{
  "num_hidden_layers": 26,
  "hidden_size": 384,
  "num_attention_heads": 3,
  "num_key_value_heads": 3,
  "head_dim": 128,
  "intermediate_size": 1536,
  "vocab_size": 28187,
  "hidden_act": "relu",
  "norm": "layernorm",
  "norm_place": "pre",
  "norm_eps": 1e-05,
  "positions": "learned",
  "qk_norm": true,
  "attn_scale": 0.0884,
  "bias": "all",
  "tie_word_embeddings": true,
  "parallel_block": false,
  "init": "normal",
  "init_std_qkv": 0.0338,
  "init_std_o": 0.0419,
  "init_std_up": 0.0483,
  "init_std_down": 0.0483,
  "optimizer": "muon_hyperball",
  "learning_rate": 0.0123,
  "beta1": 0.95,
  "weight_decay": 0.0,
  "lr_head": 0.00357,
  "max_grad_norm": 0.5,
  "warmup_steps": 0,
  "schedule": "wsd",
  "decay_fraction": 1.0,
  "decay_shape": "pow",
  "final_lr_fraction": 0.05,
  "batch_tokens": 65536,
  "max_seq_len": 1024,
  "doc_mask": true,
  "train_tokens": 455000000,
  "max_steps": 6943,
  "dataset": "wikipedia_en"
}
MLP neurons of a small language model. Each row is named by its layer, matrix (up: input weights; down: output weights) and neuron, and shows model dimensions 64-191. Each number is 200 + 30 x the weight over its row's rms, rounded and kept within 0 to 999.
After each neuron's rows, "fires on" lists the tokens most often at its 100 highest values on Wikipedia text that the model never trained on; "fires after" lists the tokens most often just before its 100 highest values on Wikipedia text that the model never trained on.

L13.up1451,191,186,239,165,201,220,171,185,206,243,180,223,222,225,201,172,205,190,215,165,159,178,158,195,209,222,163,176,138,194,177,198,201,226,215,220,202,138,184,195,136,179,236,200,152,182,235,221,255,190,198,180,203,187,236,139,163,155,171,169,182,204,160,200,182,210,164,193,137,201,203,220,175,207,164,202,193,160,228,185,151,154,150,174,203,170,206,159,212,184,257,167,129,223,210,170,209,248,151,241,223,178,188,184,215,246,207,200,195,165,225,206,258,174,242,208,198,175,119,180,240,218,119,247,151,175,180,139
L13.down1451,165,192,195,220,142,176,185,169,228,199,208,172,194,201,202,174,227,129,208,166,234,167,178,214,196,199,176,211,206,210,223,204,172,180,254,192,186,222,186,167,206,214,149,205,223,234,202,244,219,201,193,157,209,213,220,243,263,217,204,202,150,188,187,155,176,221,143,232,222,202,178,190,225,115,163,226,172,202,218,252,155,151,212,246,232,142,166,229,218,241,235,225,243,212,219,224,224,184,186,188,189,240,203,195,127,171,251,161,165,177,195,220,157,188,163,223,262,253,201,202,183,227,213,198,225,205,201,202
fires on: " |", " Party", " state"
fires after: " ", "|", " the", " Pos", " by"

L13.up1283,221,209,262,174,185,200,204,169,222,263,168,169,209,140,200,180,197,258,226,211,184,252,216,224,184,217,190,221,201,162,232,157,232,174,185,218,226,164,224,227,199,159,170,179,180,245,240,183,125,182,155,183,221,194,257,230,212,208,216,151,212,178,240,234,147,174,186,232,202,223,205,238,213,267,202,161,192,222,166,244,173,260,196,219,210,227,177,154,204,178,234,211,191,229,126,187,162,158,182,172,235,140,240,158,198,184,213,202,204,142,241,200,236,219,156,189,192,214,200,190,213,202,246,189,193,195,150,243
L13.down1283,195,169,222,208,174,248,209,180,214,219,196,182,204,263,186,210,182,232,224,252,227,146,210,162,162,223,218,226,205,170,236,187,215,205,167,241,194,188,181,208,219,174,152,246,176,227,220,237,197,197,170,135,186,197,242,178,182,261,191,216,208,164,220,196,159,227,188,259,201,164,117,231,226,201,202,207,201,218,239,147,237,169,203,202,230,241,191,151,199,172,168,219,193,188,193,180,161,192,219,169,216,199,189,231,203,240,193,206,239,194,176,207,176,188,196,183,238,180,204,219,163,237,234,163,156,176,170,220
fires on: " 1", " 2", " B", " b"
fires after: " |", " a", " the", " of"

L6.up49,227,226,159,149,164,188,189,211,228,206,185,187,186,172,209,160,170,200,200,203,239,252,179,176,227,225,162,252,194,189,191,160,178,236,233,180,236,216,193,252,212,178,227,236,240,197,215,166,185,233,248,163,207,215,194,208,145,200,252,136,196,269,206,229,221,147,221,218,184,245,187,226,176,208,200,157,202,203,189,209,205,233,220,192,189,179,198,212,206,192,198,221,232,219,242,254,291,170,206,215,221,139,203,224,190,201,216,168,151,224,222,235,185,205,198,164,177,207,220,244,208,213,231,215,164,226,151,230
L6.down49,205,187,219,161,217,191,146,239,204,222,230,195,211,208,198,168,219,122,182,211,163,164,243,189,203,204,187,162,237,188,185,201,223,227,191,138,220,181,236,160,236,170,169,271,234,168,143,212,239,224,171,154,242,205,236,174,191,192,207,221,198,195,170,199,109,177,188,161,222,160,151,185,197,221,189,201,191,244,207,176,215,228,223,183,245,245,218,192,189,157,208,181,204,226,205,200,195,192,190,197,180,213,184,152,209,198,146,233,213,146,193,225,142,188,222,163,162,172,190,247,149,206,175,166,171,267,199,216
fires on: "\n"
fires after: " |", " 0", " 0;", " 1"

L13.up964,197,190,209,164,164,298,219,190,258,211,199,188,192,214,229,114,208,147,227,182,210,226,199,217,228,232,216,214,209,142,217,266,169,203,137,163,239,220,232,228,178,124,227,219,177,179,178,195,240,227,210,215,224,208,218,196,231,232,189,175,229,225,232,235,185,127,184,231,188,217,173,237,210,198,165,193,181,222,213,187,172,178,183,226,181,174,217,217,178,205,220,192,213,268,177,143,208,183,224,185,122,180,202,225,218,204,202,206,205,228,192,194,227,186,262,203,215,162,225,199,223,237,170,221,103,203,187,209
L13.down964,209,184,193,215,223,187,209,188,144,212,285,188,203,241,204,198,188,207,154,191,215,225,220,224,155,180,178,207,162,287,203,170,159,216,231,233,203,193,153,176,180,225,208,175,248,209,204,198,237,166,188,157,152,235,192,240,227,208,138,259,224,227,238,210,199,214,175,223,281,184,209,232,211,172,247,208,242,223,206,197,205,216,164,193,226,194,174,183,245,255,206,189,248,238,190,242,170,176,226,232,190,279,219,223,225,200,206,215,185,172,251,191,181,178,171,197,178,217,178,199,184,244,198,170,221,167,187,196
fires on: "-", " |", " first", " by:", " of", ":"
fires after: "\n", " ", " the", " part"

L13.up701,227,178,171,155,146,170,154,160,245,289,186,168,192,203,206,188,173,220,227,222,246,272,189,186,224,220,209,148,229,211,170,186,225,176,183,232,242,155,194,176,152,214,171,255,182,224,205,167,219,188,189,210,219,212,206,160,199,184,235,179,190,201,179,187,136,192,207,231,218,208,156,208,236,227,195,259,195,251,169,179,206,217,182,223,243,259,201,122,275,174,244,171,141,186,217,180,206,166,229,245,184,247,146,268,175,187,231,204,176,192,177,231,200,171,219,206,216,119,185,255,221,172,245,205,226,204,170,244
L13.down701,207,193,216,134,147,175,200,217,158,132,279,204,274,191,180,158,185,165,145,259,209,154,205,176,166,176,190,187,193,226,156,215,204,207,210,178,189,195,213,145,195,179,162,221,236,226,192,235,230,198,202,216,241,199,262,187,148,244,212,238,216,186,218,169,200,232,245,207,160,239,209,187,188,156,186,225,175,226,204,233,212,211,225,172,228,187,247,218,230,185,218,203,204,216,212,222,164,223,190,188,240,180,190,205,194,192,147,229,209,221,157,191,203,191,179,155,267,202,234,180,203,177,199,200,235,206,177,216
fires on: " |"
fires after: " 0", " ", " 1", " 3"

L18.up973,197,172,171,254,187,209,245,179,189,284,146,163,166,223,234,171,178,241,164,162,200,194,153,175,212,181,218,247,192,196,178,194,189,176,222,184,146,240,215,173,161,232,244,209,158,212,145,164,185,237,204,195,169,203,177,208,187,210,186,226,202,249,215,164,185,197,204,226,214,215,196,196,166,211,214,234,143,166,201,187,238,208,221,168,182,215,199,197,193,175,172,203,185,147,192,194,209,184,231,221,213,211,250,137,155,187,195,197,211,227,227,179,266,181,240,159,235,193,228,225,233,189,192,191,199,207,171,204
L18.down973,144,232,201,145,196,172,229,156,217,211,226,162,156,141,192,200,202,191,218,162,167,185,234,159,174,205,171,196,181,158,219,193,198,177,211,223,171,190,156,241,231,228,231,198,184,177,163,190,164,219,206,227,210,202,157,174,154,175,174,202,181,174,177,211,179,118,175,189,189,227,231,199,173,168,197,217,194,238,198,225,233,236,178,215,234,179,154,171,160,125,213,199,261,209,200,142,243,166,215,213,246,195,259,218,163,204,202,224,206,234,168,191,171,228,162,171,172,164,189,230,159,199,257,206,218,258,224,267
fires on: "\n", " a"
fires after: " |", " the", " is", " are"

L13.up1301,208,193,207,158,209,208,163,196,202,158,222,237,211,143,169,203,169,228,194,196,178,280,215,254,146,176,179,201,201,220,202,206,202,191,168,205,223,238,238,192,191,226,206,192,202,172,217,225,190,214,162,218,198,207,195,165,261,199,191,246,185,183,162,194,239,127,258,241,190,170,172,225,274,212,201,138,165,189,220,152,278,210,233,246,197,183,180,151,202,272,232,171,170,259,218,176,247,188,218,222,240,207,165,204,176,201,251,174,178,191,180,183,219,200,213,157,220,182,221,212,193,174,259,215,161,158,154,154
L13.down1301,210,218,144,168,170,215,223,235,219,161,231,237,199,173,224,215,167,216,212,169,225,170,172,201,225,225,209,205,185,233,199,208,212,214,193,243,170,193,211,184,200,203,282,174,248,218,224,207,138,221,197,176,241,206,222,198,153,208,138,216,227,214,231,160,171,243,163,207,178,180,154,242,197,137,173,200,206,226,218,165,252,159,258,224,203,170,210,204,256,184,152,171,193,157,188,198,230,228,240,152,212,184,215,207,156,189,259,194,181,237,230,221,212,143,207,191,225,213,147,209,229,191,187,182,204,189,159,260
fires on: "|", " |", "-", "\n", " of"
fires after: "\n", " |", " Total"

L18.up1052,166,201,221,265,243,215,167,228,218,214,197,210,182,234,175,197,168,152,197,134,159,172,221,142,216,186,194,219,169,163,193,168,163,184,228,179,189,215,189,192,257,177,257,185,158,197,166,233,167,207,219,178,197,161,201,247,234,220,223,164,229,161,179,229,243,208,208,197,204,162,138,175,174,207,217,194,230,210,171,194,216,237,203,237,242,267,184,232,189,182,221,214,182,214,174,213,256,250,208,267,183,130,184,185,211,200,140,191,143,144,242,182,256,210,175,146,240,216,191,234,202,185,170,193,154,173,187,215
L18.down1052,170,205,234,206,142,142,153,157,206,172,242,172,211,211,187,195,198,192,180,211,215,231,171,262,133,183,181,197,174,181,180,175,163,208,216,200,197,206,221,205,214,183,235,210,186,196,211,181,184,147,193,155,208,185,215,186,216,198,230,240,214,225,169,223,164,186,193,192,159,172,204,216,189,191,165,204,268,221,196,195,259,201,201,199,134,161,227,176,185,193,287,184,177,220,232,223,183,202,163,227,193,116,247,254,231,186,206,198,178,185,188,176,244,179,230,180,206,172,195,199,204,183,181,227,234,221,236,278
fires on: "\n", " Decision", " record", " 3:", " en", " Christ"
fires after: " |"

L6.up468,176,166,189,233,205,223,226,174,219,157,206,181,243,226,178,216,175,235,166,189,162,176,227,214,165,215,180,177,168,210,221,172,191,172,193,229,166,174,217,219,182,197,203,210,179,219,239,194,218,206,190,211,212,237,158,146,217,239,220,226,158,220,190,232,222,253,212,172,210,138,167,164,167,170,169,239,214,261,231,185,196,169,159,209,144,175,135,186,211,191,212,157,141,201,229,169,154,185,224,239,237,223,250,194,183,217,238,204,223,234,199,144,210,187,182,210,181,161,163,221,182,231,215,224,193,187,201,207
L6.down468,221,202,209,254,170,221,180,206,188,169,224,158,263,190,238,229,206,179,215,216,210,181,283,204,230,153,233,199,186,190,183,192,228,231,222,174,266,197,180,230,201,221,205,248,173,293,215,216,194,203,187,179,255,211,149,149,257,198,221,242,203,195,149,149,145,184,188,150,199,154,169,223,181,222,181,247,182,220,224,198,193,152,192,196,163,178,192,187,274,212,251,196,186,163,235,190,176,214,158,239,220,195,169,242,184,204,239,190,237,213,194,191,208,198,177,235,166,175,187,218,246,213,178,225,174,229,272,198
fires on: "-", " |", " U.S.", " Website:"
fires after: "\n", "-", " the", " ", " United"

L20.up1204,186,142,181,214,186,194,170,115,156,199,204,187,220,158,201,198,192,166,157,148,187,201,202,227,190,204,233,188,143,242,133,214,200,198,223,239,149,211,188,111,172,214,207,193,190,262,150,177,213,138,197,208,228,194,229,238,167,258,226,159,221,167,168,198,211,216,165,189,181,230,213,180,201,211,210,215,223,169,208,182,185,200,218,195,226,201,186,234,150,204,204,181,187,223,159,181,209,234,170,245,242,160,189,209,220,223,174,191,179,240,203,185,227,209,193,215,196,228,227,199,233,243,142,223,185,184,181,157
L20.down1204,239,171,222,203,235,194,190,240,166,177,209,188,250,188,206,190,200,185,226,213,188,193,230,225,230,201,199,251,199,207,138,215,214,182,185,198,160,221,212,159,200,215,226,167,175,244,224,240,205,190,231,189,150,204,238,182,196,201,233,188,223,205,120,230,210,152,185,192,217,198,185,149,222,188,160,156,258,130,169,176,193,174,215,139,219,149,182,165,208,240,207,183,137,175,186,207,239,218,224,202,165,159,186,232,237,224,213,197,233,235,202,189,184,142,212,201,208,169,253,212,216,239,166,183,180,228,229,225
fires on: " M", " 3:", " 4:", " 2:", " 1:"
fires after: " |", ")", "-", " –"

L6.up891,213,237,208,232,159,188,228,197,178,171,246,272,238,218,217,229,129,191,210,182,212,207,204,133,160,246,231,200,217,227,190,193,204,175,196,188,162,163,214,220,216,138,222,143,219,183,202,189,167,182,195,211,225,137,164,208,202,221,206,189,253,209,230,272,210,181,232,179,193,243,155,192,288,217,174,240,191,211,162,172,264,145,165,215,175,225,195,226,221,206,208,228,266,193,191,207,174,210,219,134,188,160,189,221,195,243,132,179,207,197,211,189,179,231,238,246,183,209,186,170,199,192,196,248,219,202,162,198
L6.down891,169,144,182,245,219,207,263,191,150,205,210,215,205,206,184,199,174,235,141,194,206,195,158,215,205,194,229,184,247,222,179,188,173,191,186,228,171,150,162,188,165,219,178,228,213,183,255,187,236,200,206,273,192,176,242,232,184,208,219,199,170,179,207,181,204,241,196,308,238,177,152,149,235,215,174,187,194,178,213,202,200,183,195,259,220,208,204,148,199,228,213,217,230,215,216,215,232,176,205,181,145,211,220,220,163,200,179,171,198,192,175,254,169,216,201,226,153,237,165,200,178,178,207,201,195,205,176,163
fires on: "|", "-"
fires after: "\n"

L6.up189,204,208,202,213,176,198,190,218,160,194,203,195,172,175,130,210,204,129,218,182,229,164,188,192,229,189,186,185,209,188,259,240,227,195,244,220,234,230,165,204,199,195,256,204,232,208,171,225,268,208,204,230,222,172,194,189,232,227,197,156,154,221,144,176,181,206,163,183,253,186,205,182,231,228,184,212,242,170,190,157,195,190,225,234,182,267,176,206,191,148,237,191,182,204,182,218,219,172,182,146,224,206,180,239,212,225,183,183,239,225,222,216,160,220,258,216,240,237,227,217,238,197,228,199,191,213,201,219
L6.down189,204,238,216,206,138,194,194,214,210,252,237,235,192,227,201,201,221,224,184,195,197,247,189,201,164,207,221,227,153,159,226,176,200,180,221,171,191,196,192,153,188,231,177,163,201,225,228,194,242,212,217,151,235,234,208,162,208,244,178,205,157,223,188,212,193,213,187,194,226,188,189,245,252,256,249,229,186,160,214,199,195,191,207,251,215,218,235,235,170,209,214,181,220,188,227,202,218,192,164,188,180,221,209,196,210,195,196,237,182,120,212,180,177,256,210,209,208,148,179,212,209,163,201,177,243,129,230,187
fires on: "\n"
fires after: "\n"

L20.up114,221,229,244,157,171,191,213,183,231,181,183,177,145,185,153,235,165,190,148,200,182,214,177,183,190,186,246,286,237,180,253,195,219,231,141,174,190,199,225,209,225,211,215,216,231,231,227,205,205,197,172,171,179,179,161,245,166,215,148,236,243,202,234,254,178,194,228,197,176,216,173,148,163,193,124,147,187,208,195,155,208,167,227,190,139,243,227,239,242,185,230,219,207,224,168,192,241,220,161,177,198,196,224,185,175,174,181,212,167,189,225,181,232,216,146,213,160,179,198,191,232,189,182,229,228,204,180,221
L20.down114,169,197,180,166,207,208,136,179,143,223,172,215,189,196,162,201,172,210,188,232,230,180,125,239,209,247,194,187,196,197,238,139,251,150,185,202,243,156,279,228,232,230,174,150,168,160,186,148,206,193,188,204,223,209,199,254,172,194,277,136,238,203,222,173,181,214,178,260,167,242,229,212,266,210,204,156,164,212,214,172,179,172,262,200,253,176,196,243,214,241,214,232,185,204,171,240,206,182,195,193,237,201,195,154,243,235,190,176,209,202,185,208,242,186,242,185,210,242,188,235,184,217,184,183,226,210,186,249
fires on: "|", "-", " in", "\n", "3"
fires after: "\n", "–1"

L20.up1262,189,251,166,165,223,177,173,228,213,204,193,178,236,212,254,217,181,210,226,227,233,178,159,172,228,208,253,246,199,183,168,194,179,216,162,130,224,220,212,218,205,232,200,211,229,199,258,225,177,220,208,198,203,226,205,150,215,201,197,186,194,200,148,187,233,129,190,223,208,200,170,152,202,227,196,108,187,226,235,220,253,231,190,228,192,228,164,203,190,214,192,237,204,125,193,145,212,237,223,192,231,156,175,237,177,218,199,188,222,233,274,166,240,146,242,165,206,151,197,189,185,232,175,240,185,185,184,208
L20.down1262,177,214,240,188,218,142,184,165,236,252,175,149,166,231,179,197,130,234,162,178,204,184,263,226,134,200,194,256,193,222,246,214,218,169,198,211,180,220,196,193,187,220,234,166,181,200,213,201,141,218,249,181,225,159,179,168,226,192,189,204,171,254,213,216,216,164,173,191,172,193,220,173,212,191,156,164,197,208,251,165,191,177,192,190,227,196,177,159,213,191,227,248,168,251,179,156,197,194,228,265,182,201,216,202,216,205,157,225,161,245,220,230,158,239,249,237,210,236,227,217,218,204,238,226,163,172,187,234
fires on: "|", "\n", "our", " Block"
fires after: "\n", " (f", " |", "|"

L20.up636,163,220,213,210,249,208,178,188,185,228,156,200,199,192,248,249,210,220,174,213,206,231,263,175,228,137,203,188,177,157,173,186,197,186,170,160,189,184,184,196,174,223,253,191,198,157,217,179,163,162,258,178,154,206,154,208,202,209,290,221,137,218,166,263,217,215,265,225,201,184,249,173,199,186,208,195,185,213,132,222,171,120,129,218,170,203,226,208,240,163,233,175,217,259,187,183,200,162,205,236,188,167,190,191,224,158,177,140,224,214,233,179,181,199,231,196,195,251,190,173,159,148,202,222,241,181,205,204
L20.down636,208,206,204,253,261,244,204,185,200,163,204,242,236,160,203,180,217,188,237,278,164,199,168,205,153,147,199,238,237,206,210,205,167,169,208,168,223,195,255,188,212,182,219,199,202,247,187,213,218,199,184,223,176,175,177,222,180,262,216,202,229,204,188,198,139,209,188,184,139,218,197,201,208,241,204,202,173,154,199,214,219,207,174,229,191,156,211,216,175,217,178,255,173,176,191,214,180,195,140,214,187,256,187,288,215,233,164,224,204,162,155,236,190,207,232,215,214,198,159,166,167,204,191,147,236,189,207,164
fires on: " ", " 0", "0"
fires after: " |", "|", " the"

L18.up708,175,211,198,232,237,159,203,187,214,187,206,179,179,208,186,176,170,201,201,224,173,200,184,150,199,293,275,247,193,203,211,180,210,177,183,188,168,198,166,196,205,161,183,246,225,258,269,167,253,222,214,179,196,196,217,195,172,202,228,182,210,193,178,231,203,236,238,164,202,224,196,212,223,199,175,172,186,208,158,240,204,230,247,234,176,241,169,178,147,193,188,246,196,208,236,203,169,139,250,230,195,157,245,225,169,208,149,231,208,241,213,189,187,169,184,146,200,226,185,215,180,193,184,181,208,184,203,206
L18.down708,151,186,162,243,199,210,204,203,176,266,226,194,211,253,190,201,150,180,192,237,191,199,233,211,194,229,158,171,193,241,223,193,171,199,280,182,236,178,223,239,215,194,149,219,234,189,180,230,221,209,172,180,166,194,195,208,153,173,200,195,178,235,163,264,211,217,253,187,207,215,181,162,189,225,207,174,190,211,142,200,219,199,200,135,220,159,197,270,219,190,168,175,195,214,156,185,205,189,234,203,233,185,231,223,183,149,189,194,199,182,110,195,179,217,176,141,182,187,196,207,192,199,161,228,208,222,204,167
fires on: "|", " |", "-", " Set", "\n"
fires after: "\n", " |"

L6.up1239,188,229,197,152,173,215,235,192,164,255,179,233,245,169,221,239,236,210,224,158,179,223,204,216,174,187,159,229,242,181,248,253,229,187,193,193,249,172,179,210,179,233,232,249,236,146,215,212,200,211,178,230,229,195,226,123,198,181,157,199,210,190,201,290,232,214,226,200,175,167,243,172,201,222,250,184,198,228,183,181,224,209,213,216,217,183,164,164,148,214,156,146,181,178,212,144,195,208,195,175,164,184,181,194,235,198,231,205,242,240,192,196,229,178,201,173,223,219,212,162,177,209,221,177,226,224,215,169
L6.down1239,203,201,195,201,201,239,180,210,167,221,188,231,190,239,233,210,174,196,159,184,245,230,184,209,274,160,207,188,188,257,229,167,228,213,198,240,219,196,212,237,196,160,215,229,214,187,203,182,229,178,166,179,284,213,262,212,172,226,205,227,226,251,204,274,188,217,150,157,152,224,234,196,235,155,188,165,191,171,195,208,239,217,222,207,191,213,222,233,212,231,179,213,224,229,205,185,230,247,212,212,185,155,220,178,132,240,211,173,217,152,212,204,236,208,127,191,193,212,203,181,201,152,220,201,206,134,239,220
fires on: "-", " |", " Battle", " -"
fires after: "\n", "-", " |", ";"

L6.up1530,249,172,181,165,221,196,196,128,171,186,170,220,240,190,249,244,203,229,201,204,144,260,173,216,219,140,183,168,216,203,229,181,156,208,179,200,226,194,215,206,227,200,244,173,203,179,213,174,214,204,163,211,255,215,229,215,223,187,232,176,178,239,178,221,234,187,195,210,172,215,144,128,221,170,207,201,161,223,223,185,183,188,224,201,165,185,203,199,211,193,178,251,186,159,223,166,171,183,232,181,220,178,192,233,178,267,201,248,185,196,157,240,307,180,191,162,186,186,231,152,192,215,223,226,149,189,172,196
L6.down1530,223,202,236,181,184,211,227,181,250,166,215,249,210,202,174,161,205,203,228,249,220,225,184,238,154,156,200,203,217,191,207,248,213,231,195,190,195,241,229,212,183,217,183,174,212,217,192,207,161,284,196,230,213,211,213,172,188,216,119,268,199,232,187,201,155,181,182,197,235,178,175,205,215,146,183,201,214,211,196,209,171,223,223,220,186,186,210,213,209,186,215,202,194,195,164,177,144,215,250,212,244,243,150,176,238,198,192,172,208,224,226,202,232,182,124,141,217,196,189,136,130,159,207,203,137,277,252,243
fires on: "-", "″N", " •", " (age"
fires after: "\n", "-"

L18.up19,167,179,264,200,153,217,185,151,198,194,131,180,180,221,229,175,179,204,240,236,211,196,257,192,217,218,221,185,196,174,231,155,185,253,209,177,189,182,213,226,200,172,220,213,146,229,225,188,207,156,206,188,197,180,221,202,222,180,215,186,181,201,207,213,157,193,158,196,151,182,207,200,201,219,170,201,162,256,185,202,231,259,120,198,228,230,186,185,232,220,185,154,167,213,193,208,198,175,231,171,182,187,183,235,178,156,173,226,173,201,218,160,210,179,179,207,145,278,208,247,233,210,226,171,236,176,230,191
L18.down19,184,233,156,226,212,226,206,173,202,201,142,142,236,260,245,208,172,144,201,153,208,184,170,159,181,173,222,203,204,214,209,231,217,238,222,171,219,207,226,265,165,220,160,227,153,242,190,194,155,196,174,180,168,181,163,211,183,246,248,178,186,152,165,249,184,241,165,195,149,166,195,224,201,200,218,206,214,220,173,221,182,194,212,212,217,161,232,163,205,156,208,255,197,224,225,211,171,167,206,197,219,202,202,220,156,185,184,250,156,244,231,174,238,186,201,237,225,165,187,195,160,205,188,206,182,167,224,165
fires on: " ", " c", " 2", " 4–6,"
fires after: " |"

L20.up448,150,148,208,179,134,151,209,206,199,223,191,137,196,255,218,154,204,201,191,192,251,231,205,156,180,200,249,208,145,221,196,254,230,158,210,149,197,151,220,182,153,222,202,231,227,152,198,178,183,197,254,240,182,211,213,209,184,213,200,184,210,191,172,217,218,235,193,161,202,256,205,167,204,227,214,192,224,228,207,251,153,239,192,193,225,144,217,210,203,171,209,222,219,250,264,199,237,166,166,197,218,193,251,148,206,192,177,184,256,159,213,225,182,210,247,267,211,168,227,202,181,194,200,218,166,165,203,190
L20.down448,198,228,160,184,173,176,234,248,192,196,228,167,231,210,235,138,212,201,218,167,238,220,192,176,209,187,186,203,179,204,208,222,193,196,241,195,238,215,220,139,201,162,221,219,161,205,191,231,210,211,239,243,189,204,199,139,204,195,192,153,194,157,203,197,186,242,255,149,232,166,253,196,219,199,195,209,279,228,175,205,236,225,186,201,258,209,218,211,156,224,203,172,208,193,174,261,189,222,150,202,169,249,196,209,221,207,207,241,199,191,227,175,213,156,164,180,225,182,208,230,217,222,195,163,210,236,212,246
fires on: " |", "-"
fires after: "\n", " ", "-"

L18.up1246,208,122,226,183,161,204,204,201,132,242,169,177,215,215,205,212,210,186,193,210,202,224,205,198,210,212,188,197,222,218,168,193,113,228,163,198,196,201,208,134,244,160,196,251,176,271,186,172,148,99,244,163,202,160,151,207,192,208,198,218,172,171,203,186,181,194,223,148,160,198,167,197,211,237,180,205,226,180,243,211,186,239,198,198,155,222,208,257,245,208,147,185,256,227,137,256,244,186,214,189,178,207,174,192,224,180,236,200,203,194,141,146,172,182,255,266,152,198,180,222,202,196,189,177,158,187,229,204
L18.down1246,203,240,189,242,175,193,217,145,200,166,196,232,154,208,151,238,191,251,229,222,185,153,170,213,183,192,251,192,242,208,200,198,193,242,195,170,277,194,162,175,192,215,295,222,166,222,144,189,207,203,189,176,190,143,175,160,201,157,256,157,214,186,247,183,223,239,169,217,229,197,187,208,221,234,187,250,227,197,206,196,225,224,197,254,246,224,214,186,210,174,148,232,170,216,254,188,206,245,140,223,193,265,171,182,258,198,256,208,223,187,162,192,163,199,186,159,205,305,193,225,149,212,186,157,186,214,168,194
fires on: " 2", " 3", " 1", "|", " ", " 4"
fires after: "|", " |", "\n"

L13.up1398,184,185,185,201,190,239,239,168,244,202,199,194,126,168,241,194,168,207,246,155,174,205,203,220,171,198,181,208,188,187,193,245,202,251,168,154,203,186,167,177,246,231,161,124,238,208,151,223,228,184,188,202,209,215,121,217,191,216,226,186,218,198,216,206,230,215,229,206,158,234,173,206,234,221,183,219,193,208,203,193,202,252,167,135,191,205,213,156,206,215,164,207,245,218,211,186,148,125,208,193,189,223,178,172,213,197,208,150,124,180,195,231,219,192,198,202,182,189,216,287,225,199,205,197,185,150,221,206
L13.down1398,238,233,210,213,228,173,167,217,221,245,247,236,226,210,184,183,203,193,168,153,249,222,190,168,190,197,186,178,178,176,264,247,190,192,135,191,226,161,196,200,209,175,157,179,230,221,231,189,246,180,188,216,305,187,190,229,205,221,213,154,220,191,172,234,249,158,215,179,167,214,208,176,203,189,151,192,205,203,183,187,260,137,183,169,182,177,211,176,253,233,187,171,198,195,153,227,135,190,194,219,209,214,239,194,185,160,193,257,199,228,176,224,216,256,222,154,217,177,177,221,203,197,137,165,229,170,238,229
fires on: " that", " time", " this", " one", " in", " each"
fires after: " the", " in", " of", " at", " to", " from"

L6.up1471,167,160,220,211,183,232,206,219,191,163,166,194,169,166,175,171,203,197,206,227,171,166,189,218,182,151,258,148,212,196,218,191,181,195,223,203,238,201,195,147,196,165,161,215,187,261,164,228,232,176,210,218,240,183,231,233,207,139,252,147,195,223,236,208,167,118,185,166,231,199,117,207,213,190,210,208,208,197,195,198,138,197,221,271,199,233,213,212,190,193,282,221,190,180,220,190,209,264,210,169,163,232,183,209,187,182,159,190,175,176,210,222,255,208,176,185,215,205,157,206,165,219,187,214,177,235,180,181
L6.down1471,174,162,219,224,170,242,192,217,126,157,172,186,196,183,186,159,204,192,138,154,206,212,180,192,158,151,234,199,198,247,211,209,212,205,226,199,176,257,187,184,182,197,241,220,177,182,170,198,193,208,239,202,200,255,188,202,200,186,213,180,190,216,255,257,181,186,132,169,179,224,198,210,214,179,194,117,187,171,225,173,195,205,182,175,219,171,236,216,201,189,260,184,196,158,166,191,183,178,239,220,162,267,193,206,268,202,180,205,159,210,137,169,199,209,226,234,173,222,165,217,216,226,203,218,147,204,223,245
fires on: " South", " 3:", " light", " 2:", " lead", " way"
fires after: " |", " the", " a", ")"